Weights of a small transformer language model.
Architecture: RMSNorm before each block, tied embeddings.
MLP neurons of a small language model. Each row is named by its layer, matrix (up: input weights) and neuron, and shows model dimensions 32-95. Each number is 50 + 15 x the weight over its row's rms, rounded and kept within 0 to 99.
After each neuron's rows, "fires on" lists the tokens most often at its 100 highest values on Wikipedia text that the model never trained on. A number after a token or word is its count.

L17.up9:63 45 64 37 51 57 65 54 35 48 51 39 59 65 64 75 60 34 49 38 47 77 66 62 42 60 48 75 17 66 38 12 20 40 20 59 60 42 45 64 56 61 47 56 68 22 71 53 56 14 66 75 53 37 43 42 36 45 29 34 52 72 40 61
fires on: " Res" 16, " s" 12, " res" 9, " cons" 6, " S" 5, " the s" 5

L8.up309:39 83 48 53 41 22 60 65 64 76 60 56 65 59 31 27 41 50 48 51 50 34 64 51 50 75 30 36 68 66 43 36 56 81 44 41 24 84 64 58 50 58 57 43 63 49 39 43 46 37 43 56 71 48 37 76 54 70 53 45 58 39 49 31
fires on: "ig" 17, "-" 15, "\n" 12, " (" 11, "m" 6

L17.up688:59 33 62 45 66 58 66 52 52 62 63 28 70 15 55 52 47 33 54 32 34 34 26 39 51 53 71 38 67 59 77 51 56 57 24 39 37 21 54 49 56 74 42 32 44 62 50 53 51 64 37 77 77 56 51 41 65 37 80 45 62 55 47 23
fires on: " | " 29, ") | " 12, " " 9, "; " 6

L16.up692:45 34 65 47 48 73 36 35 43 68 68 38 72 73 39 43 42 47 46 30 55 89 42 83 09 24 55 59 58 38 65 39 62 59 13 60 29 51 56 69 41 65 46 50 34 17 53 45 63 51 51 70 69 28 40 41 10 17 29 71 57 51 48 45
fires on: " s" 27, " years" 7, " b" 6, " S" 6, " year" 4

L17.up643:30 68 67 48 66 58 41 49 83 36 36 51 33 23 70 65 65 63 33 49 46 42 42 36 58 68 61 93 87 37 23 36 54 35 49 38 42 61 56 58 17 49 20 44 26 41 16 52 75 64 51 33 57 51 44 57 45 51 43 25 54 65 32 62
fires on: " he" 20, " He" 11, " st" 9, ", he" 8, " an" 6, "he" 4

L5.up340:45 64 42 29 49 45 71 50 62 07 42 71 39 65 41 58 28 26 61 47 60 91 39 52 41 30 24 45 42 48 19 52 56 53 18 58 30 45 33 42 49 41 81 62 46 41 36 63 27 38 73 45 68 48 51 54 32 46 63 65 49 53 58 64
fires on: "u" 19, "in" 14, "un" 7, "ot" 7, "e" 7, "it" 6

L4.up440:47 53 59 60 34 24 65 33 52 64 83 42 68 78 23 45 48 60 39 70 40 46 35 67 48 70 47 36 66 38 56 36 69 57 62 39 43 44 57 43 41 52 36 48 53 63 38 40 63 42 72 54 48 43 47 61 67 49 84 33 55 35 23 32
fires on: "-" 99

L14.up73:59 45 13 61 53 56 60 54 67 84 54 79 60 31 39 41 59 52 25 55 67 34 45 75 53 52 28 59 31 26 39 29 71 57 79 55 48 67 40 59 35 46 39 34 72 53 38 41 50 40 49 25 53 31 38 34 74 44 36 54 39 56 39 54
fires on: " in" 30, " and" 29, "," 15, " also" 4

L14.up52:43 76 22 55 29 59 63 45 42 61 40 33 51 40 50 41 60 53 59 49 33 59 68 59 41 47 62 56 43 47 43 49 47 52 57 22 65 27 40 74 53 31 59 41 57 78 69 53 68 40 65 58 53 37 56 46 27 45 76 36 45 71 63 71
fires on: "1" 16, " organ" 13, "urch" 10, " prom" 9, " recogn" 7, "gan" 6

L14.up737:51 60 36 28 33 30 52 69 23 47 69 57 72 51 53 59 60 72 33 42 70 40 45 50 55 26 17 46 66 55 44 37 40 75 48 21 60 27 56 54 64 72 83 31 59 23 50 60 55 31 68 62 36 41 38 34 27 53 73 33 33 52 63 60
fires on: " V" 50, " v" 18, "V" 10, "l" 6

L12.up20:46 43 69 27 56 64 67 65 48 16 16 41 34 29 62 77 46 41 30 42 50 60 30 39 42 45 57 51 61 56 45 58 27 34 56 69 51 51 56 28 60 30 30 52 49 31 41 55 72 61 52 61 46 91 35 49 60 41 41 34 62 48 31 46
fires on: "," 39, " She" 7, " and" 7, " He" 6, "he" 6

L4.up582:69 36 48 38 39 63 63 14 42 72 61 39 56 41 14 52 07 14 24 26 38 56 48 43 48 56 38 33 59 31 75 22 63 33 57 57 28 07 52 43 46 52 88 54 32 57 43 45 42 63 52 66 48 26 43 37 40 42 44 40 53 50 50 29
fires on: " | " 56, "ed" 16, " had" 8, "u" 5, "; " 4

L17.up972:50 46 74 42 48 40 61 50 40 55 59 69 52 39 69 47 32 52 53 23 56 44 39 26 43 41 31 41 53 60 23 55 28 62 73 41 53 47 69 60 76 52 40 27 50 32 48 64 41 53 58 62 49 61 60 41 58 55 47 28 66 64 47 49
fires on: " p" 16, " V" 16, " res" 8, "2" 8, " v" 6

L5.up493:62 41 77 57 42 52 39 48 93 64 53 18 24 49 45 60 17 59 40 23 74 54 27 14 41 22 60 82 62 55 33 63 31 49 48 53 67 64 57 71 62 69 19 71 32 49 43 88 61 56 37 71 32 53 59 25 45 39 58 58 53 43 34 61
fires on: "et" 13, "t" 12, "hed" 9, "at" 7, "ell" 7, "red" 5

L4.up568:73 39 46 67 78 40 52 33 31 65 64 42 67 44 24 56 68 41 31 47 58 36 21 72 38 61 32 67 65 53 77 58 38 74 59 53 40 56 37 57 51 60 39 35 31 44 26 44 59 59 39 39 84 69 53 42 26 47 65 35 22 49 41 48
fires on: "om" 13, "k" 9, "a" 8, "und" 8, "id" 7, "re" 6

L17.up632:45 55 59 65 42 35 57 39 33 51 46 44 44 36 60 58 65 10 25 32 73 36 63 46 31 76 46 41 34 69 43 36 40 14 46 43 30 40 50 66 54 55 24 32 53 57 16 64 33 34 53 37 62 32 42 30 09 58 56 19 25 59 58 37
fires on: " an" 45, " N" 9, " of an" 5, " in an" 4, " P" 4

L4.up781:52 37 36 70 53 35 70 39 30 33 60 55 53 59 41 47 73 58 54 57 58 26 60 69 57 76 63 46 34 42 90 56 77 72 26 56 41 49 67 52 50 56 76 35 48 37 23 27 53 49 62 54 50 39 51 56 81 34 53 32 62 48 59 34
fires on: "ind" 13, " long" 12, "iss" 10, "-B" 6, "V" 6, "-" 6